From a checkpoint of a small transformer trained on Wikipedia: 23 layers, rotary positions.
MLP neurons of a small language model. Each row is named by its layer, matrix (down: output weights) and neuron, and shows model dimensions 0-127. Each number is 128 + 32 x the weight over its row's rms, rounded and kept within 0 to 255. Numbers have three digits each.
A block is one neuron, or neurons of one layer that tend to fire together. After each block is what it responds to, as a language model described it from the Wikipedia text at the highest values.

L16.down85:148138082117058152129155118101082174131127119113153137127122171058142123114162144174109119133129148076143068162106116155164200144143131142125162128119159049058128071057133134177111178137148132109100099114135121096150162153110115096134174163107148110092156137081161124082139145100155135103110168104099166130096140182144140116143125102109107184179144120109085151137162127096184110169106
L16.down168:109155090110160083107100076136114179127143182121192138165123109121207102128153140124196158122104114138123106104093087119146148149117122107123079152154129113133136058148071167119127102098162121135147084123146074045133117103143158097124092166119177131146086138118174196177132129096124172195129161117161172109167142152143135149129159166173103133111098132106129153152227119128152139150157
L16.down325:100146149138109068146114103137122113142090089122145133089137119105148117170222167156156115127150146071165095132150134111101140149105120120119117155105215171180067139139107075083165113158124161136169141118137103127064151073070087084118138146102129110128124117095103099098180145114096126076083156169206164098121135132170126150112091168154141149145137150058197134123143112137124078112137
L16.down413:139128012159128129093127106126115144157140212146183124164096157154167096145136183113169097121140175138205076138116103098117143158153183106131123099142131122169103077099091101150157144166093141154127134067108112130238069132079141117159157089122115098205090118096114144071066180148185168146125184135149098088155159080089109107171147106135141142189102153104135154116128125129144122084108
L16.down417:085126092123101127120074139128140120087140068140060106172080130125185099032154141131209127091113136095162135033167139138114130158107151101127117176107124087100169093127094154141185108145136061153126137097097152111159112158113085125176127051184133185127082126097122094115133117152178183125103183140147154122171152169138149160139102142155059177123134169102157095101132122139159135061109
L16.down623:125087118065110089130086108134127114173066175157111147137184095134200134133106124107121149162127122085032158134092114087126070138120052099119112065093080126126071149150107107093147137151173166107145182137110177140130138117115098122092160160159171134153117171105124126149113187158144134085080129098150165117147117177136149100158136136116109131119106161161113149129153142174187147185125
L16.down664:158142095131111111058086133136095166152123176113119177064092084111134084139135113144104117129138092118065147140161096127062078102159156116100127155112138081165089134162141032126142112142093113119107125116175099154118163158138101082162158106124166087110074125090163140095109090099089212143174127110146105129183147103137139182149144123144175105146165171063171150121134176186117135141059
L16.down737:130140024103161141150072141084153146180184150105081134139073084116122177132149116149199146117120095153124103147082142146086184108084201178150118057090163092097112103084097091095128135191195134118196150154123114102145142088121117166165080099188132162132103180143165233128112121141141133179095154111187120063106112070107122122147139107076089123090115152154180163136094144161131185148133
L16.down878:165114112127131169129138123075158136135116100081113150106095229117204130120118141093160077148189101136090116104119096138153120121155149101188084128104152121159177109182113187154064154117139137156157039114115148051144140130129125101168110154128069178097141156119111177179128101150060101158150122098109106142157134143127158191142105106154156076166132147125151164113104178102101045121131
L16.down905:130096141159120105129150169166085085139111143132147143150154137181127095147148219133170143130098180052100101149144116138135108169131132128100136126146175145127110112169112131140122147113115105104112062112071115130122090169072158089052159124121128078101149061125077197156082131093117145040146122106196135111085100099116116144144115138100088126073105184107090112175123191124158071179079
L16.down1185:155122070116118186156183132153190185146131083111098127143117107119163108123153149117136100113122126112095178209122124135119131123108128163122102118085127094159112151171138128096156146147184152148159108120151182150111182181118118188172201101117111135124153067121095116168169148135074132127134081094113146057128084120165071157118140115079148119146093150069145130144117157126160101147090
L16.down1194:101141113124161055107046127147147165154109152108156173152110138154147101141138141178096140142138173084186087106115185133118174118182128161091166164167144123072101125161109198100095133108180101093184152122128139126082105077139115165167146148108122111151098104124089122138162067047192149143068137139193149087176117112108092192123137123144162174166145180140107097135080129111199129069147
L16.down1247:180075122086133124140154158096179139185090150152134111083124119096107165154137161165211160085058139079072104155102143140097127127142110076097138160146129144118152113096184149094122126134143105089123083175114200113141101157108125099135097085076112163105051128150088179087126161150099138083113111128090094113091111145116082131157074179087132126074157144087135127108144192123147099077089
L16.down1279:074132087039131084141136143137141113180129142174134136171119164086124104107118142116135152158101139068137159146149074117086127087127119184046108085129101134150157123189120119090119107169137131145111170096075152120081144094152106140165142151139123120081074118113157156135103061066164145107148156102137134146178089062168154136118105175153102134137204178107096131142070161154191177133141
L16.down1280:125141101084154129098115135138150129092200130147169126161190163160110092101066096122088115124166148181150126146140106127092174130181152068081114156148088121095145107199075114172104075141105109200154085078126130102183144135127151122119092089174045128130132097138169128125069061117114113132149137121148116133120134125121133152137116120111159126137125137117110150122120153164086146156111
L16.down1341:138115101134130124127112122108094136086152125143109148153069156106119144200150132106122075114156160182116117065143165197135107143135084086162124132119152089139170107132147170103113126142127130134168075123123099127131105132107195088160183045171113082155161144088102115127078051129120144126163188142039180141099142140085154160150158167105105192139128160155111115097102141083123141141201
Single-letter word-start pieces, mostly l/L and some H, split off from the rest of a word, as in l|ove, L|iterature, H|udson, l|ived.

L16.down68:078137145184100142121147197101157121171147084150131176117124146196144111147096095140133151115098150104140099108103110146156135112085154091118105114158084190115155058082112173119169154152159166137141096087149098131109164139129096161178117139099131125157104166148095152103105138085069129150073187097110119136122079170175132161096108020174105114087103139205091126105176099109101131082086
L16.down202:086128135112083043148145106069091157151104140109112124120176152059116143118143116136119149136119158071111126098099105115121167142143107152131160087095111151154156126116126098133170149124118153142075103122120156129095178138161120157135118171174128146126064163032107192165116070090142163154117099136151187140100107113140122147137137132071118136162091107156177095105118089080121106121087
L16.down257:171123118123104086126096123143140150140097117094100140127150119107155163126153124100091068108105134151111079144211174174108110161122137167160100123039075162154128086083096119169106138123125169137178121090137148161119129104147157135141105130131163106092166040097128168139114145093103101139120143140137185129174132076160129132143176169144159075153121132150047064075113187160168152093140
L16.down269:105131156134092141111101222089195064174092153074208125159122110076107143101134139114084102089156120136119142118149189158144115202154121099140094167141137167101105135101135112117130039061104074102121132098126117128151135111087122102103107121141151142116102111199136136112169136134093119108116185161102100080124095149128090116129128127156127175117117181154061112144060112114094078135089
L16.down309:084099132126122064166142108145148170095165191140106152112136147107160071110191168181137192101140122160081136106112096115092131091122119099092083131112088131170169129140137159120127120122125097183152134146121131142115097165093133127097134099112148093157067123054067110127112172146116103166132148122095134152073093087095134130194149116111081174101160142173118143106096134172138175178158
L16.down385:133130177148097122197068092133133098155163138105120117086124140146172129159117108116077164117145149149027080202142169129089117185129112151132140116108171168112158129148157142092084137106174127118124110136102106154111168171099101158103114122141164104125145104135125152081112124145156079159160140131058078161114091103131100101145095156177094103125116092157098120149130111084118128132077
L16.down470:128117158137122086103145097144134195101131098082119121136083155093135204089122164081194154117180182150118069103084195118130063103164059083121124136161175114106118103149131144161122131163127137130143158116107124138089159104135082145139108155131119112063178152120109059129158128120110163128064137099092128134076068171092123187140165143142103141142136103098112084115098115095140197144112
L16.down522:139090149162148109133094124176133100094104149158162122177114114092090125147116142149105090140121115122119131097127104056134052175135130140191143217110130113144138138161115147086160103142082076043103131144103148155198136139165111126208125055156152158141147083178126084118126136119111157138146105146069204131097155112127070110159149134112169130102111153187111209126137138112118182134161
L16.down530:154094138171171141114178122105145121149134116109097104108104128101160153113141111122115120135169147136099113103135186138121125138143153117079170143162096166080157090149108140121093175132116136086135115192082154185118136135157107142181186059154181131151077117118109088206094135102106115107089177106103137124049163132109107128140156121106067137078126170138073058092091076067148123118113
L16.down616:134097121125149100179111119177118170117124151154098122134125170114164139134133155121093186171128119121129160131147137085161123203147142145102172085166104143074160137068148161104119151159156221152100146187084089136093074105150077176120123161176115149125106139168121135141173139070139134183128167139094195123113097207155126143140104133148146090130139160089158086111216134095048122167050
L16.down782:118109099111123139089139138127132122176108172090143158141130118141138172105141112110082131238141118102137116156150113101124170141145117130115164143153130082113136167115079139142152113132152133209162164132167150176185137175157080196075205191166171193123107124110112196199057127087163119108098163108102112083102100120164147085097116100105118144125179109120161009134087084140112136090091
L16.down882:111118148135155126151147119079106150210121115157113097088118181150138184100152176164110134111190138173090100134153099128132104117146154139130113092146112189098173124179113150120116096082126142150124151145186118151118196195163120211119115143169091052121159122120111171169160112148159092173118172136160143124082130152071087124110130128144157095107072041153156122144101121082147106167113
L16.down899:119112150108166153151159127133106082175090167120059165163142131120169110177129157078164140110077058179042160135108131136106103104134117114124176123152121158141162159099085118128104099177085131123048107173164181164104129136116070126081147108132175140164094185159144112200147124127200110090070129097167146121117153096097043170164110156145090148108150106126113122150128102081169128131124
L16.down939:060144098144144159105095047095079117172197158145150112137171188096134122105142144114116140154138104104108116074134155147122101134154154120122151151127162114085178158140160159143180106192087148099161187060131123146104159132130100112123173157132160143140124143122136120155091158094163119115063104165191138138114141089111094215080106150083097125181142114157125159144172126149117131074072
L16.down941:138078165112164114132081090132136113127055108117144090154091137179109101195128105101124111117150157143140122128099155084108210127085171130084151149152067095122152080114174163170136074132168114155124092129092117105153116135132157172088175113158123150148140168145149169152049162230119129077054140079077131127133152064147133121142155118112103156152180182113115122136091151116103155111140
L16.down1173:103101089092179156117164124110122145080166133174123170097124184175054069116173127104113133088136136078129103121125115114116116135097178101120184126210148074143109116109151077147079124151182144157109096155117115144098110101133118101060129143077148153122093149107095146107082154147132121115019156118129137119121140157151162168133191140142106134120158131033079147108120200124101126100104
Single-vowel tokens (mostly A, also E, I) that begin a word, often a name, e.g. A|aron, E|vanston, a|thlete, middle initial A.

L7.down36:144147154104148068166133132139129108158110145148172121117159154072128133146072091110141173149203167114160055119139143110129192104102091137148162161076141139130088088088119080169080056131121141171115086083048143124193117076061103129131133102126189159121075122121111086101127119114123159141118137126165183169141180093120077115085178153170129174134156156127131077150085177121116054085118
L7.down158:085132101210096068116121120088145141160120140178083117167084146096168154171077126120154115128120130119112122154120112171117094184141100115150203148137129143145148159115174178153130102123100110061135105132115105179117125084135107133156162073096153122124122114141116074069136158132141128108063138171137174115117139089077169121151070121092202076117141125151142065172179158063105111095135
L7.down643:051124120145139116140095087140153123085117146118154064136110197111139180185180093144131101149120117124180177121045127077098101148127097121131082081107131111163147141065118212122143155160167142116105078118107086165156132060142131161123141064101150178179158124172061110112151163108163104163135169100130211135098153111100154138111065074163148116114116129134093113122113087135125097125069
L7.down1082:120077102188063038122157133077137134133137194111155102114128087153160148196144107092115073137160110173091130093163121176144097154099082135129131146243126158071138120163093153166146082114085117084111097083126081101080133148104076125041080130128125160127136136098090118120128138175134159157086094118166123103098112149080102142116170105089144164147125100141090123113101135110100121105069
Short one- or two-letter pieces that begin a word split into fragments, mostly lowercase right after an opening parenthesis, quote or hyphen, e.g. (e.g., "re-habilitate, decision-making.